{"hidden_act": "geglu", "norm_eps": 1e-05, "weight_decay": 0.02, "decay_shape": "linear", "doc_mask": false}
MLP neurons of a small language model. Each row is named by its layer, matrix (gate and up: input weights; down: output weights) and neuron, and shows model dimensions 80-175. Each number is 128 + 32 x the weight over its row's rms, rounded and kept within 0 to 255. A neuron's up and down rows have the sign that makes its largest values positive.
After each neuron's rows, "fires after" lists the tokens most often just before its 100 highest values on Wikipedia text that the model never trained on.

L5.gate494 [ 83 143 109  96 106 144 139 181 113 191  97 121 131 122 112 177 115  90 115 150  98  88 119 161 153  89  86 149 143 164 163 135 159 114  82 115 114 127 108 131 187 121  62 133 152 122 111 145 132 137 159  89 149 141 200 151 139 139 147 145 134 124  94  67  91 184 142 142  98  43 155 177 138 161 130 129 102 142 185 117 122 141 179 116 135 113  79 108 154 109 120 110 128 159 121 140]
L5.up494 [140 195 124 146 104 147 117 112 142 136 120  69 101  94  90 118  92 171 132 131  76 156 142 132 119 124  68  50 175 185 115 172  59 133 183 159 127 120 136  82 123  74  72 101 159 133 172 135 158  87 141 133 129 160 137 141 163 213 115 105 104 169 110 166 133 131 133 139 116 117 145 128 105  75 171 115 100 127  66 131 127  97 154 154 118 164 163 176  86 101  81 147 166 120 178  97]
L5.down494 [129  95 162  95 171 105  74 124 134 139 154 122 125  94  86 151 140 110 152 119  82 126  84 188 126 139 162 172 127 126 136 136 122 142  58 124 148 143 102 166 137 155 121 159 190 129 105 102 174 126 117 200 130  79 155 145 173  81 146 107 114  98 121 179 155  94  66  94 131  78 159 133 121 123  87 120 132 125 117 118 107  73 107 134 147  78  91 139 117  88 125 101 152 135 101 175]
fires after: " b", " h", "b", " w", "19", "8"

L7.gate429 [140  86 123 164 143  96  98 111 153 132 150 157 162 111 177  93 125 113 196 152  85 130 114 135 106 163 150 100 155 106 131 171 125  63  97 150 132 128 173 162 171 121 210 107 174 144 177 126 117 146  85  83 142 110 176 142 107 139 148 116  80 165 146 148 132 131 100  98  93 169 109 128 155 138 108 118 116  95 151 124 113  96 104 143 128 145 129 168  73 125 102 121  91  59 121 131]
L7.up429 [140 130 175 147  99 113 141 134 135 175 121 176 142  92 147 118 114 141 144 119  53 150 135 103  88 132 148 140 135 121 104  96  76 147 114 156 102 108 130 136 155 108 156 107  83  96 181 155 134 128  96 135 163 101 188 111 124 128 102 129  88 125 152 136 175 183  57 100 136  88 101 155 144 146  68 108  74 107 143 127 130 157 136   0 105 107 145 116 114  88 137 135 138 112  81  66]
L7.down429 [134  84 115 183 121 124  81 131 111  81  91  90 131 156 148 134 161 126 141  96 132 176 123 158 148 165 152 106 119 131 151 142 142  87 143 153  78 148 168 104 134 155 112 121  83 165  94 137 114 141 108 115 142 110  89 140  89 158 143  73 204 117 123 155 157 172 162 149 129 127 135 165 126 139 106 154 170  77  90  82  89 124 171 122 145 188 103 194 163 135 101 165 155 221 104 135]
fires after: " A", "A", "th", "he", " he"

L6.gate591 [125 159  70 164 153 188 154 136 163 147 121 111  99 109 129  76  67  88  98 161 154 143 172 159  90  99 134 111 133 146 137  67 162  80  96 128 167 142 130 110 167 178 164  72 130 183  54 138 112 153 114 135 157 152 152 173  60  92 152 123  77 118 148  88 149 154 151 109 186 171 143 156 111 132 140 112  71 137 140 128 143 133 126 129 110 163 144 129 143 128 149 148 172  62 143 203]
L6.up591 [129 108 113 123 127 211 152 150 146 130 166 146 112 136 138  70 175  87 129 177  96 147  85 118  96 186 140 129 183 121 145 101 112 181  81 103 112  69 159  90 101 193 176 144 156 127 155 116  90 132 102 177 112  79 153  89 113 111 159 189 141  96 167 114  98 162 121 113 115 158 147 161 120  84 152 110  85  53 126 138 104 143  59 162 176 111 102 109 108 147  94 128 186  86 129  94]
L6.down591 [172 102 105 124 124  75 109  88 162 152  84  80 167 152 171 117 105 147  92  95  83 123 101 178 151 163  58 185 128  51  97  96 138 131 130 131 169 156 187 116 148 150 147 155 160 146 151  95 126 120  88 120 185 155 111 136 125 100 145 140 111 133 119  85 157 113 152 152 216 132 117  95  92 143 151 146 151 132 166 154 151 103 145 143 101 166 196 101  91  96 125 216 157  82 152 137]
fires after: " the", " p", " n", " St", " |", "y"

L7.gate350 [133 120 210  92 178  99 128 173 137 138 148 122 137 139 112 107 131 153 154  74 153 130 182 149  71 104 146  98 175 141 163 161 133  71 161 139 123 169 145  93 143 119 147 170 170 138 118  82 106 105 148 132 124 153 143 132  80 122 132 159  85  93 138  84 120 110  13  77 139 162 192 152 176 174 171 122 110 114 106 128 115 177  83 157 132 146 147 134 176 138 168 139 122  97 119  93]
L7.up350 [136 198 111 127 107 127 142 139 109 127  91 117  43 128 150  57  85 116 132 122 128  70 174 107 210 146 107  55 160  77 171 128 115 159 103  81 124 136 111  93 105 185 125 139  77 148 126 138 167  74 139 174 129 143 125  91 113 164 157 170 153  80 169  88 117 153  61 125 103 152 167 158 145 127 108  67  94 130 145  96 103 149  89 193 140 130 144 108 148 107 123 129 104 161 174 161]
L7.down350 [211 116 181 153 134 137 140 118 141 136 126 121 134 115 126 128 156 131 133  83 160 121 162 110  90 120 125 176 140 143  66  80 115 187  91 150  80 160 120  88 122 105 118 120 139  85  96 124 126 149  84  72 153  74 105 103 145 100  89 130 106 116 121  93 122 187 134 146 113  98 160 112  73 126 123  99 143 140 150  60 128 158 119 127 136 174 194 143  88  96 105 141 154 160 124 164]
fires after: " St", "l", "pl", "t", " st", " con"

L10.gate637 [170  94 115 189 109 164  82 179 136  98 173 134 107  94  97  81 122  95 119 134 112 130 125 234 163  56 138 113 117 155 134 117 127  77  85 158 157 172  55 188 134  93 138 134 120  92  98 133 127 129 106 119 172 113  71 137 117  94 167 101  95 113 135 143 131 120 108 149 136 122 131 122  97 122 136 156 129 153 100  77 139 157  79 100 167 140 126 168  59 124 132  70 157  96 124 181]
L10.up637 [152 109 156 129  89 152 168 119  73 139 118 156 122 153 189 109 163  26 178 126  99 117  95 147  97 139 125 129 149 119 109 140 158 120 103 109 187 145  93  81 117  73  92 191 120 121 142 136 136 155 116 171 140 103 153 165 178  89 138 133 157 114 146 112 156 183 142 115  92 118 117 169 104 117  99 147 142  96 113 145  99 141  70 100 132 113 131 114 139 128 125 140 120 112 197 172]
L10.down637 [118 156 118 135  84 104 132 125 172 134  93 192  84 117 176 116 163 181 139 145  95 174 151 160 122 121 147 106 140 107  99  75  82 133 116 126 136 142 106 144 100  78 108 166  98 156  77  99 112 121 133 104 117 117  91 148 171 126  90 154  62 108  85 124 142 155 126 123 138 115 146  93  77 147  80 131 155 119 117 111 167  66  81  61 159 148  91 155 127 157 176 111 137 125 143 105]
fires after: "y", " to", "a", " p", "^"

L7.gate279 [ 84 143  95  76 153 137 128  84 140 172  85 172 119  67 123 131 142 133 142 123  98 122 136  96  97 114  96 131 162 160 101  89 103  18 155 145 108 136 105 180 166 115 103  94 104 120 104  86 116 185 118  86 150 151 166 117 157 151 123 115 144 117 147 159 143  86 107 139  81 167 135 109 138 176  89 130 116 131  90 131 185 132 134 161 182 175 149 146 106 148 142 183 124 111 108 126]
L7.up279 [119 169 186  99  97 184  92 148 188 143 101  95  90 156 110 101 104 177  79 132 103 109  56 115  99 118 161 208 121 131 136 147 126 149 140 101 102  95 122 130 128  97 125 109 122 181 156 172 111  94 124 170 136 149 179 109 123 103 119 172  82 157  81 187  96 175 101 171  83 116 135 130 104  78  89 123 113 109  77  85 129 132 130 124  79 128 127 137  99 104 102 140 145 122  71  79]
L7.down279 [119 113 127 168 165 107 194 107 135  69 198 116 148 199  92  71  58 154 124 110 123 205 165 127 127 135 123 101 140  80 129 115 151 170  96 105  98 127  92 147  93 154 130 174 106  99 150 120 161 138 154 147 197  87  97 158 119  87 137 117  95 106 125 161  89 100  94  74  70 140 152 116  86 148 136  82 157 120 139 122 116 115 166 175 115 167  89 173 151 170 112 128 119 120 164  89]
fires after: " A", " wh", "A", ".", " W", "h"

L5.gate297 [ 78 167  99 136 119 141 121 100 166  64 124 165 133 111 138 236  89  86 145 118 130  84  80 120 162  79 167 160 158 161 106 130 137 112 142 123 140 141  97 145 126 173 146 121 151 115 122 128  99 130 143 151 110 156 173 136  81  61 102 120 112 115 157  98  98 160 181 154 118  60 166 129 196 161 128 170 116 171 124 118 143  94 118 167 186 108 139 128 109 142 124 117 145 123 114  92]
L5.up297 [147 188 135 122 165  80  65  89  64 110 131 170 225 143 114 127 156 172 148  99 151 121 146 175 143 244 147  48 113 172 144 114 145 115 131  94 116 170 106  55 138 117 121 101 141 196  77 105 142 143  66 170  46 147 104 142 102 105 113 139 126 182 131  92 127 150 139  99 128 119 196 147 144  67 137 112 111 162 115 136 118 156 153 180  99 133 151 154 103  90 129 185 142 124 108  97]
L5.down297 [ 97 165  68 153  95  77  95 141 115 136 116 115 119 131 138 131 175 125 137 161 109 148 171 105 136 166  90 170 114  95  74  88 151 127  41 171  92 125 164 139 143  47 154  99 158 111 150 156 148 141 101 107 172 117 120 163 107 165 118 178 137 108 146 130  56  65 114  95  57 220 136 152 119 125 152 135 155 100 196 109 137 164 103  82 170 110 141 136 107  83 129 151 164 169 156 102]
fires after: "r", " st", " d", "y", "ist", "t"

L9.gate236 [130 162  90 178 110 149  79 165 185 144  80 175 201 128 130 139 168 132 165 121 132 160  84 113 166 156 118 101 131 159 109 112 120 117 148 172  96 155 113  40 126 148 122 163  65 121  95 120 147 144  98  76 144  95 171 125  97 125 134 127 100 158 115 137  87 193 141  55 191 112 110 139 122 150 100  89 129 145 126 157 105  88  80 126 127 186 121 108 140 101 163 121 142 119 145 125]
L9.up236 [154 102 136 116 135 103 138  86 124 107 151 128 115 128 125 101 172  88 101 142 147 102 178 107 131 124 108 147 161 123 119 148 129 145 106  60 152  83 129  96 112 205 162 127 139  69 123 144 135 178 185 112 106 127 113 129 135  65 207 111 125 106 110  88 117 112 137 108 143 133 104  73  89 140 155 117 104 144  97 120 122 129 153 104 145 169 179 126 160 132 130 101 148 100  78 166]
L9.down236 [129 142 121  82 108 133 200 107 146 102 147 107  17 121 109  85 122 104  95  97 101 117 155 148  92 127 226 146  87 150  96 129 123 146 117 109 112 107 113 110 147 176 146 104 154 110  95 160 121 156 113 127  66 109 106 103  89 130 135 108  76  97  95 164 116 151 136 122 151 133 108 172 117 164 123 115 125  99 125 137 104 132 156 112 124 135 136 107 212 123 120 218 142 147 121  86]
fires after: " s", " p", "-", " l", " cl"

L5.gate584 [118  92 100 123  69 139 180 116 187 114 139 108  99 118 186  59 170  94 170 131 108 193  81  98 127 109  78  94  90 126 112  83 174 149 147 146  83  38  63 154 110 132 147 157 101 116 159 122 146 195  94  99 150 147  89 136 132 169 118 147 128 104 140 146  60 159 110 113 132 161 133 113  88 162 101 158 115  98  94 190  96 122 181 200 127 137 148 135  96 161 131  90 152 117 110 144]
L5.up584 [ 70 134 157 120  97 177 101 118 183 165 101 128 137 170 125 158 115 102  82 103  89 108 135  62  89 107 162 136  74 136 126 147 148 146 114 144 119 174  85 150 131 109 133  93  99 142 111 108 156  73 207 109 103 159 133 106 122 218 134 153 178 171 138 125 103 138 121 231 151  78 135 167 141  74 157  77 124 136  93 144 152 101  65  96 138  72 127 170  80 121 100 153 107 123 159 134]
L5.down584 [162 134 186 111 129 129 144 160 190 119 159 128 159  99 156 201 167 132 172 110 148  81  86 141 147 128 132 102 114 117 145 151  81 152 119 122 123 160 134 138 126 163 139 142 136 128 147 130 185 109  79  93 162  91 118 101 144  94 118 106 155  98 107 165 186 124  85  80 178 169 123  73 140 124 113 143 112 103 150  83 183 169  89  69 115 146 138  80 162 117  77 132 134 120 147  47]
fires after: " wh", " Y", " w", "h", " W", " e"

L7.gate105 [173  90  84  69  51 133  99  95 108 125 130  72 152 149 146 141 112 115 164 143 133 128  85 100 131 146 142 124 140 148 102 134 112 140 140 151  86 114 122 146  98 183  90 105 182 124  97 143 141 122 172 122 112 152  80 160  97 156 174 100 155 115 137 150 132 116  83 132 124 166 156 138 130 203  87 137 133 157 153 114 188 117 165 123 118  87 135 175 133 178 130 176 120 110 141 128]
L7.up105 [159 101 174 160 126 159 132 154 138  96 141 115 150 106  71  47  88 145 137 110 136 147 102 109 177 131 123 179 132 165 125 148  90 177 128 143 126 162 110 144 101 166 165 155 162 130 103  84 123 183 141 132 142 159 140 160  98 174 159 135 153  79 173 148 135 139 113 115 130 185 155 136 149 148 118 114 153 154 129 105 150 113 134 166  78 117 115 116 185 157 101 154 115 122 180 202]
L7.down105 [120 124 149 136 137 111 149 170  61 151 103 133 129 138  84 147 129 220 117 141 146 134  49 161  87 116  79 164 106 150 109  75 146 162  81  77  71 104 119 119 169  96 132 139 139 119 161 144  76 143 176 107 121 133  88 178 128 156 106 147 122 137 176 141 148 102 100 167  97 144 180 208  86 176  87 118 108 118 182 160 110 119 121 148 103 119 113 157  88 112 175 140 115  68 160  64]
fires after: ".\n\n", " |\n\n", "\n\n", "==\n\n"

L6.gate453 [153 118  98 187 138 140 127 136 136 136 138 122 112 141  86 154 116 113  84  78  49  61 114  95 153 117 133  89 118 191 111 169 144 111 178 133 131  84 105 118 135 150 182  88 117 147 132 195  99 141 165 130 102  83 161 186  96  74 156 128 109 108 133 181  58 100 169 134  79  97 119 124 132 101 148 114 101 188 138 192  99  70  77 193 152 131  96 105 139 119 127 137 141 115 129 124]
L6.up453 [185  82 114 149 149 165  76 135 125  59 133 133 106 134 129 135  87 115 132  81 100 141  79 128 150 163  74 162  96  95 179 144 116  86 100 194 149 153  66 132  99 108 138 141 141 116 100  96  97 171 135 115 124 105  86 115 113 122 140  62 149 185 135 175 124 101 152 142 101 134 120 176 115 123 205 152  89 187 107 138 144 106 107 103 162  89 129 162  85 117 100  44 149 127 110 154]
L6.down453 [122 100 159 150  92 128 129 129  68  61  77 145 103 187 126 107 152 186 139 154 121  98  70 131 113 182 182 100 137 148 105  76 137 156 104  87 152 119 137 165 157 157 187 115 119 102 143 143 102 116 154 132 167 115  99 118 128 151 152 155 132 114 106 147  69 121 223 128 101  94 195  79 192 173  94 116 116  65  52  53 107 102 118 159 161 128 157 158 125 143 139  91 147 123 142 104]
fires after: "le", "i", "ab", "os", "og", " des"

L2.gate616 [133 184  86 134 116 150 105 161 209  65 112  93 144 131  94 112 136 115 100 130 156 181 154 110 168 132 166 133 130 125  86  68  98 139 150 108 106 125 137 130 125 198 127 120 178 118 186  93 162 136 163 115 127 158 122 139  86 129 109 151 177 131 133  98  81 124 138 174  54 121  99 171 158 108  76 171 159 115 194 176 151 144 134 124 139  65  86 149 138 159 148 178 119 130 136 149]
L2.up616 [150 181 120 145 130 100  92 120 164 109 103  90 171  87 110 106  99  89 119  83  93 146 150  84 132 138 199 144 196 161  94  69 131 193 129  59  57 147 133  88 106 147 156 132 189  87  75 128 189 132 159 152 148 169  66  84 103 156 127 118 147 143  86 154 170 123 181  83  89 172 109 169 123  85  87 124 114 125 165 177 110 132 141 173 165 105 118 110 139 149 147 153 179 150 137 130]
L2.down616 [125 178 171 122 138 132 120 108 123 158 117  98 157 156 142  95 132  93 104 101 139 160 127 209  81 106 112 102 142 148 102 113 135 195 121  98  96 115 122 119 166 122 139 159 158 188 110 107  78  73  91 145  95 126 101 144  80 138  89 122 153 137 184 136 130 122 133 131 141 148 182 162 127 176 115  89 122 107 189 153 200 165 125 168 137  85 134 154 106  89 168 162 180 115 158  93]
fires after: ".\n\n", "\n\n", " |\n\n", "tern", " n", "=="

L6.gate649 [ 88 116 110 136 232  82 100 133 198 145  53 143 141 137 112 145 123 138 105 188 109  75 155 129 115  90 168  66 145 103  85 129  95 158 151 142 147 159 157 154  61 120 122 142 133 137  93 110 134 104  98 100 138  90 104  96 104 122 139 109  57  96  94  85 117 152 114  51 106 141 192 129 160  99 155 177 125 151 164  94 123 132  91 187 164 161  95 106  68 172 134 124  80  79  73 120]
L6.up649 [124 144 130 162 161 160 106 139 163 133 165 161  74  60 154 114 114 114 146 137 148  74 130 156 138 134  80 148 162 121 163 166  90 186 148 126 154 100 156 103 100 150 155 149  91  76 122 152 173 134 156 124 132 138  96 154 122 162  64 138 109 125 116  93 161 155 102 120 134 131 172  99 169 136 176 170  76 109 128 136 169 153  87 164 105 151 154 164  97  80 178 141 140 141 130  88]
L6.down649 [ 93 165 186 127  95 159 133  84 139 151 107  83 131 159 176 153 149 161 172 158 177  98 174 127 178 131 130 171 150 130  85 143 159 167 120 155 176 154 106 122 126 142 191 124 154 131 113 179 157 138 173 101  98 149 114  48  76 134 146 175 126 127 115 119 115  96 175 122  70 103 127 123 107 122 150 104 140 120 122 128  57 176  88 142  85 117 168 145 156 121 168 168  98 158 114 143]
fires after: " l", " st", "l", " b", "g"

L3.gate530 [133 103 111 116  78 172 179  95 139 137 113 127 230 164 137 170 126 167 158 122 140 149 152 122 143 150 105 130 191  80 128 133 107 154 144  58  85 141 129 113  94 175 113 155 161  81 175  87 163 140 137 154 183  79 147 150 156 114  86  74 141 179 111 154  95 108 187 102 107 143 112 104 127 121 110 160 129 117 129 156 193 122  92 123 141  67 187  92 104 132 121 106 136 122 172 127]
L3.up530 [ 86 106 113 176 160 192 165 117 169 121 165 114 105 133 114 135 143 130 115  87 144 214 116  89 215 119 116 168 187 136 109 139 108 154 142  94 101 124 127  92 136 166  92 165 164  47 118 129 191 175 162 188 114 136 125 129 162  88 110 122 132 129 150 153 117 143 146 135 108  62 111 138 168 141 128  97 185 142 144 169 124  80 105 231 142  87  85 112 109 163 147 135 109 156 112 149]
L3.down530 [148 139 115 134 114  98 134 114 110 132 101 155 149 129 117 158 200 135 136 130  51 124 128 109 136 126  87 172  99  99 131 116  89  95 128  61 161  70 158 107 136 166 109 135 162 116  87 131  49 110 128 158 102 124 135 164 105 129 115  90 152 168 131 135 139  50  86  59 135 163 145 154 156 180 122 124 153 115 168 141 182 138 155 119 142  84 135 140 143  32 173 123 161  96 176  85]
fires after: ".\n\n", "\n\n", " |\n\n", "=="

L3.gate414 [180  84 140 110  80 150 186 142 104 112  50 113 103 148  81 132 112 113 163 107 111 147 126  85  95 108  91 150 140  70 121  80 130 134 132 126  46 144 133 169 109 181 130 157 165  74  98 118 141 137 145 167 150  69 132 115 110 104 131 127 154 135 129 142 154 142 197 110 143 202 165 151 163  99  78  91 136 129 110 154  94 137 114 178 153 135 104 156  74 134 165 169 107 130 132 106]
L3.up414 [120 179 157 112 191  88 152 123 101 135  96 122 113 154  28  87 135  93 117 135 113 163 160  73 151  92 119 168  95 112 109  53 123 178 153 137  67 149 145 158 106 155 150 189 135  76 104 147 173 181 138 177 161 158 153 116  91 179  97 109 154 142 128 163 106 123 154 146 131 130 154 162 114 125  87 112 150 134 138 143  64 170  88 129 138 141  96 144 117 165 125 167 116 130  70  67]
L3.down414 [155 133 109  61  82 119 184 142 174  91 118 134 125 170  97 133  88 131 143  90 129 179 151 168 199 175 152 102 101  93  84  90 128 114 104 131  91  94 127 120 143 106 171 127  81 141 161 129  84 116 106 160 119 154 145 123 121 178 139 142 140 104 125  91 164 114 109 169 155 134 145 133  96 114  90  75  91 140 125 163 118 123 125 186 114 142  67 140 136 119 184 171  92 135 103 139]
fires after: "*", "==", ".\n\n", "-", " C", " \""

L6.gate648 [130 122  90 129 144 169 112 135 143 109  95 150 139  89 129  80 127 129 106  91 133 164 159 140 125  91 138 156 181  61 142 104 107 155 146  98 103  96 106 102 125 140 163 195 130 108 127 135  82 204  82 108  84  97 127  86 186 150 132 138 111 189 120  73  74 164 167 126 168 182 144 153 103 164 141 137 178 151 119  84  85 110 103 116 141 113 131  77 137 119 108 108 156 110 125 189]
L6.up648 [112  45 136 148  90 186 138 134 159 192 132 144 142 100  72 130 124  92  90 138 196 146 159 153 159 125 117 107 189 123 136 148 114 161 158 146 106 161 149 113  99 189 118 196  92  82 183 117 157 161 143 174 104 122 154 110 167 121 186 105 135 115 108  85  63 155 130 161 200 158 121 202 118 131 153  85 121 166 130 111 126 104 106 115 184 151 128  87 173 173  98 118  85 105 147 139]
L6.down648 [120  87 116 124 131 118 165 127 142 100 179 106 214 158 120 151 131 160 154  98 111 129 144  86 165 100 108 205 160 136  89 131 150  85 105 112 178 127  94 124 132 168 104 141 160 110 194  98 141 160 109 102 162 128  58 164 155 112 128  72 155 119 124 105 128 128  86 110 195 129  46  89  78 137 143  64 173 136 124 138  95 136 144 105 135 133 110 130  92 162 105 173 113 179 130 131]
fires after: " cl", " sh", " r", " Sh", " p"

L7.gate656 [ 83 124 100  98 141 173 101  82 125 147 157 180 116  90 102 153  90 129 144  68 128 146 130 140 186 109  97 138 132 126 100 122  85 111 108 137 108 133 141  82  72 177  82  78  95 177  98 122 122 125 150 184 103 101 154 210 104 130  70 145  95 100 175  96 146 123 143 164 108 137 144 162 142 139 155 126 151 104 107  84 126 125 134 153  91  97 106 136 132 139 100 129 125 112 133 156]
L7.up656 [126 124 107 170  34 138  88 128 107 133 101 108 113 109 128 154 111 133 187 110 165 127 130 156 162 118 126 131 139  62 107  90 107 165 162 149 124 129  92 105 123 168 117 147 128 113 106 117 136 166   5 131 128 143 159 103 132 129 127 170 131 121 157 132  84 144 137 146  37  85 123  86  97 130 150 117 104 138 127 160 162 106 174  98 167  75  94 195 109 163 125 151  64 141 122 188]
L7.down656 [123 142  57  66 144 145 174  85 135 118  83 112  76 140  55 103 168 153 116  90 147  95 103 107  67  89  90 101  93  70 111 147 139 148 104  77 150 140 146 143 110 120 138 118 122 105 184 116  70 185 228  87 132 124  60  84 139 146 144 111 137  87  74 147 147 103 165 155 119 124 138 153 124 174 118 112 117  97 211  88 112 117  94 117 169 106 120  60 122 128 125 148 158 111 114 142]
fires after: "is", "r", "um", "er", "im", "em"

L7.gate512 [175 142 179 142 119 140 134  61 125  84 101 108 123 161 116 120  92 101 143 164 101  99 167 176  95 145 116 157 120 117  81 126 148 121 150 151 121 161  44 207 127 133 135 113 152 126 130  64  90  97 124 178 175  98 135 156 108 109 162 138 149  88 181  89 118 119 113 122 109 154 105 157 117 181 169 162 154 151  94 136  93 158 152 172 125 159  93 156 116  70 166 113 164  63 118 146]
L7.up512 [ 97 150 105 167 183 145  82  53 144 167 124 140 156 132 146  81 150 162 155 186  93 103 110 104 108 108 211 164 111 189 136 180  77 153  83 138 141  96 134 143 122  81 164 128 107 147 131 124  87 135 113 127  47 111 130 166 155 132 116 111 111 180  68 127 123 143 136 132 180 144 127  83 178 123 188 168  95  97 173 121 185 113 127 135 109 120 105 133  65 143 146  83 147 135 138 187]
L7.down512 [ 68 140 128  89 118 141 159 197 136 148 152  91  86 131  80 140 101 101 129  58 141 118 126 129 147 125 122 163 134 126 111 187  52 108 168 118 111 156  60  53  63 119 140 108 106 139 137 147 150 138 130 148 191  96  90 122 149 172 116 109 118 159  93 141  99  97 108  97 155 152 193  87 136 146 106 120 128 122 103 137 108 106 138  78  66  83 164 127 161 156 136  94 104 152 123 142]
fires after: "o", "e", "a", " St", " the"

L9.gate141 [103  69  90 164 153 112 126 142 146 144 153 109 111  83 115  97 133 129  94 131  22 120 153 181 125 109 114 171 128 144 115 105 112 147 120 108 121 145 114 134  96  95 165 115  86 141 143 138 121 177 157 137 155 162 154 148 131  97 153  95 128 118 118 124 114 135 123 101 147 117  88 123  90 151 113 151 112 203  99 152 146 116  54 218 116 121  87  45  80 124 109  97 155 183 111 181]
L9.up141 [161 136 105 119 131 120  68 108 216 123  86 121 191  84 128  89 183 117 120 131 122 196 122  68 147 135 172  94 143 146 160  98 113 154  69 173 188  87 206 135 125 107 131 122 100 133 108 111  93 149 121  85 152 129 137 109 210 157 168 141 109 126  45  78 148  54 139 127 135 107 154 173 133 156 153  64 129 144 174 127 130  98  98 154  91 117 128 162  67 153 133 109 205 101 109 131]
L9.down141 [ 97 191 140  97 106 196  98 101 117 128 114 112 138  72 118  86 107 163 109 112  94  55 152 118 129  76 134 137 179  79 104 121 161 120  96  79 123 154 178 129 130 150 166 140 114 106  96 147 143  85 101 168 179 131 130 110  54 144  80 188 106 184 127 138 127 110 146 124 141 106 128  97  92 111  51 157 153  84 129  84 111 104 111 131 115  82 135 183 159 109 117 169 113 144 112 117]
fires after: "i", "e", "ab", "b", "id", "a"

L6.gate688 [131  98 141 154 147 119  95 141  91  90 139  91 125 125  90  93 114  63 147  81 125  95 108 137 132  76 169 133 110 100  68 183 164 150 155 125 138 125 107 119 135 181 112 138 109 114 126  94 151 153 133 103 165 125 134 130  75 136 155 193  65 137 189 106  90 113 123 157 139 136 148 114 101 129 174 135 140 116 119 176 137  61 124 199 118  23 139  70 114  98 147 119 123 168 133 137]
L6.up688 [158  62 136  50 100 178 104  73 120  84  99 171 170 121 183 167 114 111 107  83 133 125 140 169 143  87 117 123 131 149  33 110 140 174 209 179 134  65  90 159 163 154 103 135 141 186 158 117 134 131 112 110 130  69 161  77 123 141 140 160 162 123 138 131 130 127 150 178 114 140 117 163 113 117 137 137 179 165 178 127 142  80 103 116 119  93  89 157 111 145 144  88 123 169 185 110]
L6.down688 [127  99 109 116  95  99 138 135  69 104 134 102 149 180  92  73 139 149 126  81 163  76  92 102  87 126 124 143 132 179 144 127 128 162 112  97  75  91 165 144 135 187  78 124 130 110 132  95 116 109 173 109 154 153  98 158 145 121 121 125 147 137  94 128  92  99 105 115 164  97 177  68  84 163 129 170 130  76 173  79 196  99 121  94 148  99 134  96 128 108 124 125 150  53 112 190]
fires after: "at", "use", "er", "is", " the", "olog"

L7.gate27 [102 123 101  81 160 162 111 107  97 169 128 123  85  84 118 198 126 126 150 143 142 126  79 127 165 130 125 101 142 155 155 168  82  71 120 154 154 122 145 113 126 133  94  71 166 142 119 106 178 117  92 125  88 113 192  75  65 112 109 180  93  99 120 152 125 176 125  71  64 126 212 127 154 109 123 171  97 131 128  69 126 183 103 146 160 132 140  89 129 167 130 150 100 128 103 181]
L7.up27 [ 99 197 107 155 155 117 129 112 127 142 150  34 176 129 103 104 160 131  76 170  93  86 106 124 171 143 190  68  92 102  97 127  82  95 130 127 155 113  69 103 159 114 114  74 133 169 150 132 157 162  93 135 124 128 140  92  93 163 122 181 152 122 172  76 102 149 132  60 128 151 100 147 131 120 140 106 151 102 114 122 103 118 111 102  91 109  80 157 112 124 145 149 200 145 155 145]
L7.down27 [117 105 148  99 135  75  86 176 136 198  87 121 141  78  74  90  60 133  60 114 114 138 148 145 112 151 105 158 143 118 162 120 178 103 106 104  90 165 116 105 111 117 128  99 135 153  79 105  92  97  61  87 107 101  95  86 112  89 104  64 133  73 147 186 102 122 191 160 156 147 127 189 126 124 174 101 162 108 177 140 153 108 161 123 124  99 105 152 142 162 186 150 133 206 120 120]
fires after: "y", "ount", "k", " Is", "z", "r"

L7.gate477 [ 69 109  97 138 141 118  63 120  89 135 152 113 124 128 131 139  99 111 152 170 130 146 114 159 141 126 124  77 104 101 194 101 117  99 104 157  93  78 137 120 177 147 155  77 130 179 136 154 120 185 158  89 143  74 132 147 150  50 117 119 157 103 104 129 128 139 136  76 105  60 152  99 136 154  94 141 164  94 119  97  90 112  86 120 140 187 140 143  69 178  65  96 171 186 126 143]
L7.up477 [100 118 106 190 138 167 142 174 101 178  63 137 171 137 149 123 135 117 162 149 132  91  87 145 117  84 107 122 143  93 125 131  77 140  94 101 168  71 114 146  85 133 133 142 137 138 195 115 150  86 122 108 114 141  36 117 178 180 120 128 170 126  73 136 161 139  82 125 106 131 136 126 149  65 121  93 139 134 123 135 124  86 156 137 140 160 177 145  68 116  86 130 131 169 175 111]
L7.down477 [207  57 151 137  91 143  81 131 171 139 143 113 138 183 120  78  79 153  92 132 124 134 143 194  82  97 130 190  88 170 139 175 192 120 114  96 139 126 151 112 160 205 105 150 131 119 143 122 166 116 112 128  91 163  80 121  95 143  96  91 139 111 135  90  83 118 107 118 118  95 158  34 157 118 150 184 131  66 181 132 118 124 153 161 106 132  60 156 164 165  96  94 106  94  92 133]
fires after: " b", " T", " t", " B", "b"